Weights of a small GPT-style language model, trained from scratch on English Wikipedia.
Size: 11 layers, width 384, 3 heads of 128 (1 for keys and values), MLP 1536 SwiGLU, vocabulary 8192, 30.1M parameters.
Architecture: rotary positions, untied embeddings.
MLP neurons of a small language model. Each row is named by its layer, matrix (down: output weights) and neuron, and shows model dimensions 144-239. Each number is 128 + 32 x the weight over its row's rms, rounded and kept within 0 to 255. Numbers have three digits each. A neuron's up and down rows have the sign that makes its largest values positive.
A block is one neuron, or neurons of one layer that tend to fire together. After each block is what it responds to, as a language model described it from the Wikipedia text at the highest values.

L7.down619:118108118155131156096063066097145129122073161128167156144121130119099105122152117088113128137134179164113073144162096132153074177123146077183143196132108169109111095125093151095116129156146095093149012075089133140130139151121141150161095156087180111097139183100172139173117135122113057104
L7.down703:130143108128169162138092100151149114125158153150049135130165080147104194172181178133140130116155180153146117151147149140145090050153174127125126160160130123138118155156150123104091121085149078166155122097149116181146134136144091096113110161195127065132142100132174076149148144197139168116
L7.down907:164077127148148125134137164083136171122051127140076172137115171133092104091122134088193146103116145126120141142146092103107118138110156112142173175151126111118130102080095149094135128106112135180090105110032080110165124136120138116113178162177141184141115157144136161117151106129122110133
L7.down955:053109158093144184173132151078127095147138088176183160116153151153144082162100114166149154106169148229105183076155126111098121202160091145096053076208181113180117100085162138049146157116101105148147159155060117147177115170130102087109129134142130182074103136173128119133157109141124181122
L7.down977:103108111176116156084162144154154087138089124172126150137124161140137115158143112160111157141156118138157119146196114123139149121123152094160094138098148119157140178134128166157091147137141140172141128125107204180120084147101106086111169137110163188126162197125174073147141186134113099154
L7.down1069:134101090144104106067183085057137094160161147172131149143138133109116091092137112130166106100148075121163109151108164048129146111115120126123129076126062094088122127106128158079118115189164166086208119122148121134145103114128121104061141104167202087078146133096143136134145148060105143129
L7.down1233:119101100131113117165089158083222146127115115146127135097162137148150143123109159101129153078162069153104148172136107107158127089134151134142136067125122138114174119068141137123079113195158125091122153072127115209187105101124127088141125120144181222174093125122125131173170096106174123124
L7.down1408:140105124128150139112126084127177196119140148133160115176146078122125136153115113109148137155103132126094212110113095130106179188129145133138135118161087102111113092146151083155140076177170169053204185169145152132111138168109130137188154123126166152107092157139117135053092125118180117128
Description: Digits, usually the third, inside multi-digit numbers in tables and statistics (vote counts, lengths, populations), e.g. 29|9, 1,04|3, 30|0.

L8.down205:161099148161120086130161137147067154147202091140139164129146095164104163097153077109071110130150110124166158074206187131081184074101111138135070105135057117180137117132122109207093123106119138136145141160081107083083187147106088124119092087042162203159117154069125128103116135135143134149
L8.down222:130092103088098045173111116119127142150121127074121177080159107127118107153194139155131082129131132136103171118196157082191100090142159138130076140146124138102112138116138069135102081154129091138166146145117114117194171090121153087148073164170121119156103085117113110126114122127123090119
L8.down286:247116154113185126121132108120123161164137119128124125159156157090150111146110121134104109134136065089138162124079125141137131119121119176115182112138159148127098147152177134115102118102159117084098103041166139162122106134151090161100103090129092150109182126121157067164122124163126137124
L8.down435:169144130102153092103117085144098137198128177121069144136062156128104133124147131097111142159112157163141145091098097151166138085126104164132149200154157137130155118172131099148079092073107122111171118126130172163131080138130112120127106131135098076164123131116126063176136116151145122093
L8.down445:145105137082125117122118132115064110182128109041124109146125138128153107157109102140102194196121150116127139135102175127122087165133115151135164192088173104141055135095123105137092131162125108127172127102166086126013160188110155142114138114121067161129085110172104169079139107058174116107
L8.down924:115150178099107097098141147138105127159086134158149126070119124114094154145091143124122138107070065146096108099140136199110122138074079110114125107154156157047125073089092119120155190114060130129123164123131146187167129115184145123143119121167161150123100168144143122145145186086135122161
L8.down1308:147062164090140145149101156154133190163124187185116163167124120081179188151137165126137100157142153179118140115102128145078143119163079127104087151177120127102076156122094154087133132085095107195073073102124084195155142120124121144146046150151165145099141099127130055115082091139127179097
L8.down1331:179093140187073101131134165104184106180141155085089099089123097160096135154131155095131111150214098154089099108202186088026076121146138137073119067129129106102085132153066142073116153094131175148128111116119117103119139127139171099137113128140100059133122108126104101133088109151099111106
Description: The middle dot of a spaced ellipsis (". . ."), plus word-initial capitals or fragments right after a period or quote, as in "Apple, S.O.S, c. 1500".

L8.down165:155129100150081127138086063118109144158179119211100182153104147128162122119121109132154144152145122104125135157221139141150111129106115073154157255204136164165104145119141178123147136177163117089105123130171118127119137134128082069136087113177138120123119087136149106082197122158132207152
L8.down483:139140121140200173139108056102151101117090117186112117132140140170189134117119048133152121070118137148147155148042123162127123152106095121136166255200173101101126112114126191132176131149125117046111070116184140157107133145143152132125157118093161120078166196123120074079126133142125127165
L8.down487:128138104121109128110156140099186137177088155140156142182120140116127150127129155160158173181128147149160076161125094162148129122107123168142135255176148154108087033113114123121117130100091102126083131106154119169120130170180129136135095097138157145125141185127076102120158120112175104140
L8.down993:145184157108107141084135123122151104160134129118126113118111120157117135109156146081116140140141143123136111160123114116186127154124194107140105255141150157141165173112109194118169103145126114149098133134069143213139093121148076116105140109140106121125143155143139124085168117116162160120
L8.down1014:126207138142102115134094154171158189166140178148122149153145146146129159149098092127148159154134125103102151179102150162143106090109164166217098255168122122132115114161113137107079122143153118068130125144140114122136130159118130137122151153086187102061140099125101081142096111134095108126
L8.down1381:103149132117130126149121144167113142167180128193118112109162164139194136128117131140125168106095138111124146162146155131115151134136090147133137255153141142160165130098126112106151117169117140074117130130113109123136106148062145093126156142100113126120150153127134144116141135131141097184
L8.down1402:133142113138119139106132137132191120087128120111161154123107136141155170118134145168134095140106122071158138185137075109131126072196142102105139255131147143145167095075120157104168129096154164071105139118133148104174144079145127124126115151179121135098109136092134147128154166151129173134
L8.down1527:151178151145106152144169139097124160179125144162178134171120158115170111139136118147154173115131163145094138116099141151157141128142161138096108255169093154120110122110153145139118131150158099120090093106128116131137129114098140093150137132099162091153111196148094066084127159128149106122
Description: Fires on the first line break after a paragraph's final period or a section heading, and on line-initial list dashes or table pipes.

L3.down158:124108117090143139134040216099164082078115120086086123114150121180114125125102093134177114127074159131112127131136106138096129159156152102140139070133139148100117066144132066144149106106137106128129118097102079184151131158185114125136159205117171162115106172129110129167126187155144160173
Description: Digit tokens right after a leading digit of 2 or more inside multi-digit numbers in tables, dates and ordinals, e.g. 3|9, 2|0|05, 5|7th.

L7.down52:133089108189117138137065125152109138123064117093134059160138156138143119090095081124156120170150082120119160096087106098171108150141136133115112000160102165140099118160136131088098152115089094133060070119128152118097147155143126118080119125108181158137145063119139111209167143083153100150
L7.down201:103113131118100157104126168136102146138115120113119102124116137095118186110140124158079152099124106174118112114146104100102152150135116145148080201084147136080134085100189185142111129079134112187145067142143169156184160158154141107108156140151191148165149148178171094126119064109111057138
L7.down524:133098128134122127092135147103086127113093081151129120108115113113140185119108105106070089106156153085043143123109171133148141129161135094150155176169177109174099135152149126122141125117164101114092125101110161123128149170189101104135134098101140110131213125112074171184121110164190105127
L7.down678:109158138129137134168097134157168148134104145112123149112132111141111092115056080115203131191109110163150157124114109138127078112110183116109146101127109129149131123152088098106134129128160058142120098128138167187113154121137105124123128121140166083119128147088094113163210062150155142060
L7.down848:162150132100118121128110137118127070147120097195131085123115067119170156171131122124143140121044161152097158128132140122159092086092109088111102148090126104083111170135095158092170166122109146105196110108169176191181111133169166144135133150163118138138126154105168114110087118142128139029
L7.down869:086139132122120120128122135150147191125142101118146121158169182138095149108150163167178066100140122134064170133146145165095070130127160102155120000139131161112158141137075115081156156186122097096036119147180085149107041158132068122110107165185098145160144115124100157081123104133161115096
L7.down1001:174134139143101126140065102144112163131113095198098131154133087086134128113142184135168094180127130118134143156142127126141116064125132156101111111106077132115106180094100142106090071141131083106131129189087093105091139097171156122143060174111130181111135125083121086131110111158086135159
L7.down1025:124146139141143094125146123111129163121130084099127084119120160135116141152180129156129156162107109103093132080108110135092153118137057142130147000174154086159123201101127130147167203136149129147089103116169124111150095142182081097123080132125175146077096109123143118102164160125081184157
Description: Single capital letters in dotted abbreviations, mostly the S of U.S. (also D.C., author initials like J. R.), plus name-initial letters and word-initial A/a.

L8.down126:127154086151167130121074100138092109127104146115135119164141169121128133135106037160122127156114175115114114121129099143130124123143146142089145126121159148096180098051186130120141061150085084099144142138119129143078146152084116166174160171132172114074122114122086103174118136144074126149
L8.down128:078154127084100119120145144128123121133134162134230165139171122105134193132146070149093122100098131099108113067149111150133105164131132163127154078188118103062140144102160072172141115094170148156123105196107107128139111068133151099123193140181082129190099122088133126128108118202123116154
L8.down138:124105069171134107105035094144196146099102137089123118152052137122092128104149118168111141152168163136139137175138173130175070148122101174087111227144165150170110095146127135127106185073150148165119107141071137085128203123128151168147130133065169121157087172110082084124069098103169177121
L8.down342:124146110135090098162131102148063120161138082104076098144081147140127091110122137155157131126157098111076066161128131094103085079173114114064174130136109066180133063130127120096073164129124068082121137131046142155095081142103153069097081060149157122062127113110139166115116168129107124170
L8.down787:082160097122183131101132138076222115162095088146105150148130143151172119140130145122118160104134140116131148084106115125111108104150144149126143235095117061084164038112169103104120214097140131175074108122073134088122147099152125110148153163108146147106108122115079069104153127113099187137
L8.down1031:082155161100167086135149090128135103116132114102146149160153207118118115045132143089171126128137143131127109074177128045172119106076145094134161178160171161108103106176129080208108116136116121173127079209077101102134153117139117085112207152098082169147123117120126150174159127203059165133
L8.down1459:148113059149111119097080147113113127124183171047111061176144147145143175131145080131167159154130128153127105119126112100074065143189123146123200086128133138101121118138104165133105111158120133132060102153163113121108132172141199095169152042106180146089116061099148138142148102133108156174
L8.down1487:181102105088154118111084136110189090155132169107144119135100126098119144127199120145108132141137146106169112182125096140164112121079088166108160213109205156156144098110120117145134137124082070155139120143124104096073130111148107173151154127142107109143113091102101148110115077171149119095
Description: Fires on the article a/an and on a word-initial "a" piece, often after in or de, as in "in a world", "de Aragón", "Aylward".

L3.down460:104081049104157125109122090140224138079131154141170120123157064100119116109095124218139183154086106089189121113098109101120136149113089114116056118202115142081153099084114109119153169109219104128160154114111142142111160183163102129148127128093111161138102128039112132141156136101124148137
Description: Mid-word fragments inside names and longer words (No-vi Sad, aper-ture, Ne-pe-an), plus spaces and digits that begin numbers in table cells and statistics.

L7.down80:144194116124112138146151125135163137172107113142148127146134193162161107110141101132149153129146100122131158185107116162141126100121130129151139255160128116136132129134158148118108113146184103110126111129144115149145140137143129131095170103115178120084097132118121112097164131142134153160
L7.down104:111180101115122131118134128148105065166117126123100120145084174107149158129107066111142163129129122125180151173126150132139099109086130155115137255123112145132135073147121148082142127168102124075096120098144122141123168074115158103112127168104236116116096137136104091122131097131148134126
L7.down273:125125136116124132137134097137159146144148109099140141134143134148135083132126129129159119140099114148158094119127162134140130170135100138141160255142121123121109076144126157147132122113129102128134097093134138094166110154147084130112146155110134120153102134107139094175151201168131106121
L7.down914:116168157130139156127108140126162160172139114132164134120125220104154153144126085140141142133124133124115104194132131142118129109126111183144180255158134101182111124100156109124117104168156113088110130097113126168101134115140138084141183115103182102078099111105120103123129092136077137151
L7.down992:109139100090145150110131157081137156114139096167151159130150196130158114127183162097121097112106114160176154118150139146104087112141113151131180255141118202182125155114154096165114114134106109115128096161146144175101143110144140060136175162138111082136126113151096084092114099086081040181
L7.down1237:155177173147112127148124133143148162102125202135104139144110114107125128197154110146119099136192131082142134142130186110106153154108084124141153255196124104139116136146086172098115130121152159100130170185114165080145167130114154126115120124109165115106114169057139150094130126170114110148
L7.down1404:129177130125136152104160140114128107197098146164083126136166139094182157105107104126163196183117130136150102202131113135125143097137125094117133255147135154134109168099086166134133092151124099118124083145181071113073145087115069156134136168081124137092137109110126038084168145118070175166
L7.down1450:149207130093114169154128137160180143094096145167168096150209100103142122183137091163132151094130139134142108175136141179146143179096091119187166255125179111128117125107106178115116154131109090063133153085142192129092133117125108123116102157153186132115089129106111090130143132133151167198
Description: Newline tokens right after a paragraph's final period or a == section heading ==, usually followed by another newline, new heading, list dash or table row.

L8.down5:164109089141138160056154147127117059119221148157184182061136184123104127131113083172125136127137131140146137072109096136109160141124144144065195058142092084140176174160143171150120122089112150100171082122136122120108131074097157132130104148118140215161114171129109117132089084137098103134
L8.down240:157122110154105147114136115147176103130100132108181124131050157207159093108095129051188141129145102069122194221078171104186122194149113121129115106135113114132140178117123097191114101176102133101163122136112166132153155124139145106134140113171187122107117105185177106153101131122110140182
L8.down472:154122149111177096118138144139142099115160186128150151148109126137135144086139107103136127135094094101158181112161080106111180134080111130142125125125115100087099145080065135108077100158176093079147123063169156171214233126191149067133123124174186114123064200116148121090135157116119088120
L8.down530:093144146096108125110136092142130104074082100158173195130130067169132138061141113125176155101175155064175164140120142099091112141134189097120125044124105160144123139131181121110126136132114139173153115073128056095065074117126072146111109105021152115142170127167133153133102110144115125068
L8.down691:165107140089165086088150105138103135155111110165123162120126162104133099076161127119158079121110112170105102156136158161130090091122122137118113223093159127150096140148110121093100104147115179082135151093139125160061099155114139132153105137116121148145081073160136160159092186041125126185
L8.down743:168146150165151182130091110105090146085165098101144132102135137154156144063136054096078114167172110167153109091117131083134119146115109147161116126183196120128082117119159092140074141127120165118156114086119140193099168151154154130111189148056158168116159186094162121145140144096088159193
L8.down1199:079108089175130141094139173161132092123153145179113088087144151105108094065156100132105078110180125146118097133060181159173176128129124128132097154107040126120144113124089112142114163157133084151097101120142113119139102113129163110165113086075133157081119105139163188118085108079096095119
L8.down1448:129097130131163121100140127145200149177162185104150077110148178115173168175087083105092122114151143128165135174121163073125133142115128145100160086066087129129154111159122185148066153215096151121160185133201095144134105148095141207090145155161128139148164129126082104134089153156207168088
Description: Digit tokens, often the second digit, in numbers counting things like games, members or appearances (played in 110 games, 44 members); also spelled numbers like ten, Seven.

L3.down85:178080131177166158098082172214135099134146114132157215168088128093161108156052137057088113110164147098078180116099147129169135110136104147100138015179110171122110147157129191155098122158168097149117128117142157133055089128149072097092155090110149145135159089115121085117128163083119091079
Description: The article an, and short word pieces such as an, ach, ang, in starting or ending words, as in an avid, pre-ach, te-ach, An-andavally.

L7.down227:138133162070146109103154103083131105153128104130085133201075160087122143130115112113158133103184196150093163112160132067164145079089168134095118000128153140109118155170118147094109131148195129135131145162145111172137114141179101058153175104118111171111063146132100118141202110069142156185
L7.down359:155109119043107140122121126066118122098122157129128159186138179114173131116134198096138091130083145159121131107110116161146161150080084146077089000150170088115104085109120061104224198045110128161088076105087124150102093155151123082075146090146113109145147158148113106141135116103082179140
L7.down441:150137067144178074154144113094136111088189148240212173120148132111119106084178141108065122103103150126144102162141184134137124129137069161146113082133207163116080108134169073114178074122161136099118067118114135130159132118175092086117129097126122124087107167118121144087097150092062106095
L7.down443:146093086134128116147124094136133155105104060149144124119094127111094089126111127104148119134142098106137108160181158115085169112116107187081162000189127087192150138167125118159146124151152095108145142150120139099155106091154163113082134099089145094159130158121147117124141115088175142158
L7.down496:110168156150168117125152045107131170121124148151131097095127145107115073141134092096146088188122153129181160094143132123132096105125104149140091177130118145115126071097116102171102106145135096117126032102090128107146147123098176156098113088137112115133147159119149131070151101130115103132
L7.down685:150098168153125059116145153117115126135097100145141128119146119095119141081127090135115125088100115128100076064142102126080132109097086119125098159115167100149144182167154108143131092123113113119115110171098183192121149104194121165103158131096119150127122160117051135136117154135029143140
L7.down1016:075164110171167160175144105207086152117126136140140113114106091147155141101157060110144163126174196140149157115165108150135120069113117112134138065128163095120156099123201203083124089156172168101118179094137138119067111119126134115116159145159099130106146085103194151140219068110143108193
L7.down1370:119135113141123111138155096134120128129147138135123087147164186173134132136148106138180150158073074140148171121106079093145114108113120098133169000113073165144074109121138138115119183092148147087087152102127131086161130169171119118137138103087083127115205112114121193103137041140097140145
Description: Prepositions required by the word before them, completing phrases like opposed to, due to, according to, in keeping with, substitute for.

L3.down1338:150062131171169119078104155092129139054050100085155103146130164184071079107144138094096125115093094129066149100109070094096125134120138114124105018096120202118079131113122128136070162057161089124146171126133152125131062161094171113097126152100100115185155102108112151162120075151158144079
Description: Line-break tokens right after a sentence-final period that close a Wikipedia paragraph, before a new paragraph, heading (== History ==) or list item.

L7.down493:177178107139101117179080110140105148090123153144077128136169114097115142142060083120152185107185116153162146091146130119096148139113123134034117000090180139140138108087126140106162145143098151129139145138083095092103081109199120139089139162118132150095130138138099132126143109178072181146
L7.down559:122135095149121105117134059125105120172137156173181084189133117095147149171171125129137096135161095164120145190137135098051140096182061100092147000151069148116088084114150130097108147166121120191118125145102111129046130098119154123140090140176104129117123139111161102173201055111110128079
L7.down876:112160192112151192132169116150100141102139123097147153149165103150147152065123169116193180136137154125137128109142112147108159121115085091125093000115143137070148150163163157124147101153153143150155136098118070137139161124139169133127106117081114153125172148147129146096133106092088158187
L7.down910:128173172119216143091109084112137137145125100185148128092120129133141118083126176122150129155133180157142173112162153112135159132123156128089092016108118060102135121159088119134130115118140085177132207143162152138132125087112078178092139091149109123106126153141143090107148130076093104152
L7.down958:096140163067169138080064089166154104083132146144133089053193112142103112119091101084138052131137107100121123161073137162129088139139131152160133137165127151122144121109134096190109124096142126137119106072136059124128125140104121176098107072104136114181150082067155038086121057174172138150
L7.down1229:184139156168144140074145155092160078122114176195196108126081078085146133092159123148109121170155217165105112113115047103082106075146134120131097059128065108173167134151136091124146105145063132147092104172130077168164148066121189134111124155139083083092103162085147170170070135138104129145
L7.down1249:098162151142161136064134109093072037130156117163171117094107116098137165132188124134165128151149123135122098144138142089099100135170110095151113095111072190100174140140156164135071158114137155052061139168137047128152208109078128170086195123171142073157154111102163142150134153133162118107
L7.down1456:156142101114125115077110134161214198096122140120099093107111110133134145157133118130110151141180144073108043105113093054111126140127085134116123125099120108228120146172143137156078186148098178111032152136162069142146070164136137094182076092160112147160165138113133115166126152181090129083
Description: Mostly "to", plus by, from, of, with, linking a preceding verb or adjective to its complement, as in came to, decided to, intended to.

L3.down570:176121175149137128087149156064093127106145134159141138078149160117109156139097160109164055106104105097148132146113145111144158066080099118164042085092126118177069148196101146137142047150152077122127075115161101089115110063122151099106161137136104151099158169129143142095121141081113141139
Description: Final pieces that complete a word split into tokens, such as -to in onto, -vent in invent/circumvent, -ing, -ed, and the 0 in 2018.

L7.down251:109113096111143143148089095117135127069091071089112164176110118153139077134124149067155112085125138082207107117154138122104096137105149192108092176164065143118105143140134104140111141088136177147124156151109120105127081107206125117112123168140157109128110154088135108084190069125132060180
L7.down453:096135114102099103107157155155134105107131102148137080155150068108074133150123200187146116140160116136137127148191074127120103124130101039054176193178063129090108111103116135134114167132106133163112209114096104116128134173160124139139215136156141177154113092152163104098165161162166162115
L7.down620:090086192168181092081133152124137067109114110184110122121149059135097109131132102105097072086129156103101101086109119108123179151190141076089126211119153144127172113093114169106123138063103188119099105121153124145101109102062128127139175153089148143142163186111173161095091157074163151165
L7.down750:138166146129199168125184126087141089114086067132118158135159117118163114149079111059087141160101093135124217138169122108090160121091131132119117187145167133121199138152106113153161139165189104153104235050150164166147180123144095105098109148183141148102079133094127179139160173086091113084
L7.down1002:070083106103142098112157165107165120114110077169108130184173080155146129160135135137100122116113056146133194056143130074138148070123098114076090048137088111104172158116137111159188094101182153139105151170143169123130107132109127124098104174191133137160126088092093111107171165137199113082
L7.down1024:140116167059100127108088103091084138126174150147172097118117146167095062156105151121055115141123149142109063084137113170150097119106078093090179170143141170060151094135080128124126077094148151133075103138132167127132107167141140151097156126095164125171144101107158091138185118167199123128
L7.down1061:117135140102082195085153187130118141076102085156139085153126116160159089150081124174069156164142143056092091086113173152114116127142131119160150216091083135188125153120130140080186049112109164133133076142153161138177155144181144169120091175113153157103145153099127157144163109127126178111
L7.down1241:057125124135149166149145128150170158075094164170114205051197170102109076104107180071134081132114127119131128135136121170152131088150080121159122157123138133106105092109120130136115165128176144098088130082100155088164130147058136157145158128113107173132125064118123124119124204111174091084
Description: Leading or middle digits of multi-digit numbers, and spaces before them, mostly in tables and years, e.g. 19|8|5, |4|1, 2|2|5.

L3.down1149:157107204164173172157068092151090154059140196181184164093165105169086117142165126128116108159154115129106171103127136086187154146123097132142125000121126173158124144084162017112091075125125101122176149090130151102165171114154121135102130123172143124162156122145109109148161156089118120089
Description: Word pieces inside longer words, mostly consonant+o syllables in names or rare terms, such as vo in televoting, bo in Turbo, mon in matrimonial.

L7.down283:189147169186109150177110111151110149129102165116184095090090142120121196113127103122157199164136174162117157144075156101094144133118041107128124051130092132098133106140134150136037085114101091083138093120104084161085150097133160176114138093095111090130095168111099133158136188098174092123
L7.down467:091119083150140138156109165134118123114167142099088118148024150132124136172112137097142145161072127120125111073120141176151133136225074076154057146090128114141154126152114101114137109117175104120123125181156142169119164129139155099121118130119117115126142163145084121167172067102092164178
L7.down526:109137196104156169223121155176121175138135150133125136159163163112124170108156116122132194079123114132138147140051145127186141147122107196068086091116146055089134134170127156089159126133182105181124203185138119146125108119220138143165124210107091119143118109186137111125131132160113084168
L7.down723:096149096156176085097084159136149187130144144153072125157086172125155024160143082130147192127126187061113108172118107153126124131171090157089180063110069095117159112128109092129114109115113194158097154119177133078104144072106124158173095133109086174080162105119133137100134096131152178117
L7.down821:131088087142157116127122070166099150125167077122187167100082130090207081109066096141150112154105133149084122115101082119162108123113161100152086253170085131143133153126142185063214143138119094104084159086122143135165138123124140104146128086135144145129121142139112057117072123152156124171
L7.down1046:102161128171112171073159118105131115137110121112112182136146102078133163149157127130158139222133154074139170130139165167143111124151109118121157201137181079166072101172079105138163101090157140166108121139089160159091064092156141125140165130105095123136098101117152133128155138116147157100
L7.down1092:179155136111171169168128112098164131040122134123167156162134146149104161107108144148152209081121174178129158126078121136134168093080153138085129093145169089082125123122126117150097120151082093165160078093162094116089144118126118151123112151130151150129082129116070181107112068156134146125
L7.down1329:189081143099146173149136111143124078100144062084068074151140060111116092126105104174104152116152090141095159104086135158142092068068091089073175151134149047109114160162149134128171130068122127100176111103154157148093137158096124143147178096108086078119113095205116148109121188161134137088
Description: Mainly the article "an" (also "a", "An") before a noun phrase, as in is an annotated, during an overseas, Sending Out an S.O.S; sometimes "an" starting a word, as in annulled.

L8.down199:146111104113121119165170150139102096108155138136090133137126166099125153148108076156146120093083125119166122093129090084128166091080093174143119061158080121087134093111144132133118157100184153115147066106145075088028076165118077072135094135115143211123108144154101151113102157143162119126
L8.down367:134136123103129171132090122175061079130131127118090096122204093161178161131127180078095203168120113108106099079098133140115176255150181165121163148154140147161161170135134121091159165080155124121138057143114104080116122139086154158125154083100162088145151113136130121103046067173045129061
L8.down1013:139105078178134158074106138143107117120119102088099112139114148143121181121106162163151111150077119104132126106108090139112081097126105104068093091184154117132084145175154118143123089106080066097190119125195158101139132112200180151105109113130095106131124089066147173216150188163172124156
L8.down1180:114097176128104123090139099162128148145158181133100093126114115117138093142130087174113108180109111090129078082176186118105129152172109099150172130162155100165089102130051100105120109112119120093127157130143078123090109099072134179185132151107163088145140142139158147141101107098168116098
L8.down1255:140080142109138167127182121143134078080111070121122142168113092186113101154143085104110141148092142154119125129118101157133147153197152157102046147142184128105104116112144122081089166132175163094110132083110169175218136144123168108102104123154155157148173147140144143154115096123054152116
L8.down1340:101123130140177106114129112121122117101161150107108148104116142095109121152126113111120016124155145111091168120150085139113073117184113127174135137100159116110107086152136145100155103123154155141108120152086167153122129131101149142113162184134155139100170133122125103123098153106078141071
L8.down1353:117137161155156175154169165110154101129119124125101031118163111167160122119084186205080170136110133124173121150105128138129106165143180128104089123110159094153157125084160147104165104136174129159173141175164182139154136119078178136131153082104144095118141038064175166129108092186174126131
L8.down1486:112107088181116115070103121102093098122137123174080132167129112130099116124128105116095148126085168225125075163069118093139119115071110174116097151102183113065117106064163111119116131111110130191089143120189115108123092110106146130104154109077136107177167106118168118185125099157109135156
Description: Fires on "to" (and similar pre-verb words like not, can, would) just before a verb, e.g. have to play, ability to meet, decided to teach.

L8.down96:114146139191125137137077133159214171146080158151108071090194133153141114097144064067166171118133119197188146166122142104113142158099103142071146087165103111134159107155106126137034165133117109089111072086084100139154185112172131164144127117097125148124128116120064160116150131158116165139
L8.down679:123105128133131134162131126181148161154139143095122129128117133092163132105162091104129073093062141116139071133116116167109153144082049141192062028114086169166118102132125094117101129134116044097140146157134106075127116102122165147151109144109160142098147156159136203098162106119121101142
L8.down706:150121147098132113092189105127107047094113105086116106190136162078155173114138104126094128098155104113162188105104134094125111165106183139110116160112114053118063160096173108128127101059057077206112098121163107142173148144172110080099067049126137126143146127120150175098174131194188118116
L8.down823:138149131183127151143138131094196111137113138118094111131104082108134124184118097138175100148134148150165142178133123101178149105130133109144139214132087120117123099080130201116135200111089072119140140076120135084137150183142082105148180106140104148139110081142118143101199157161095115085
L8.down1107:103138100067131079182105121164165094121147147143061072198118197132189111096117149058141087100114079099074142142133113202090100077083088138185120080163145086121095115122077156114183086171161065150127130168125099133071154079118119132083121149080133168095123121147141178181122107064139153133
L8.down1238:141124129147113123166103107128140112156155115158157181196100075086151108096074079179097072120056134105128098131093136099125156129065133084129165112108156135136146212143121153126155085132141139147128107121154130132100167111141209145124085159134131154104137156140030151096170085154115126161
L8.down1336:121138168131115172070146128135142102168207124195135069093121058159140192152088102120115132110129169168165145111166104096111194142129100175110132159152138141131161158119115141163097104092124174176099156094120107113124119097127148117067146188142139149140158127136176157123135167079162068121
L8.down1482:116162145074110141128133133174151114152124164133112176141143052106137142136081121135088098161064101152089128089139152038119142061088141151136173134141134157125083195169125176079127112122154207134128126135137111154138135084127132090119137173109195102141096139088146131128196197107105097133
Description: Fires on the space or digit just before a number's last digit, in tables, years and track lists: 2005–0|6, 20|1|5, | |6.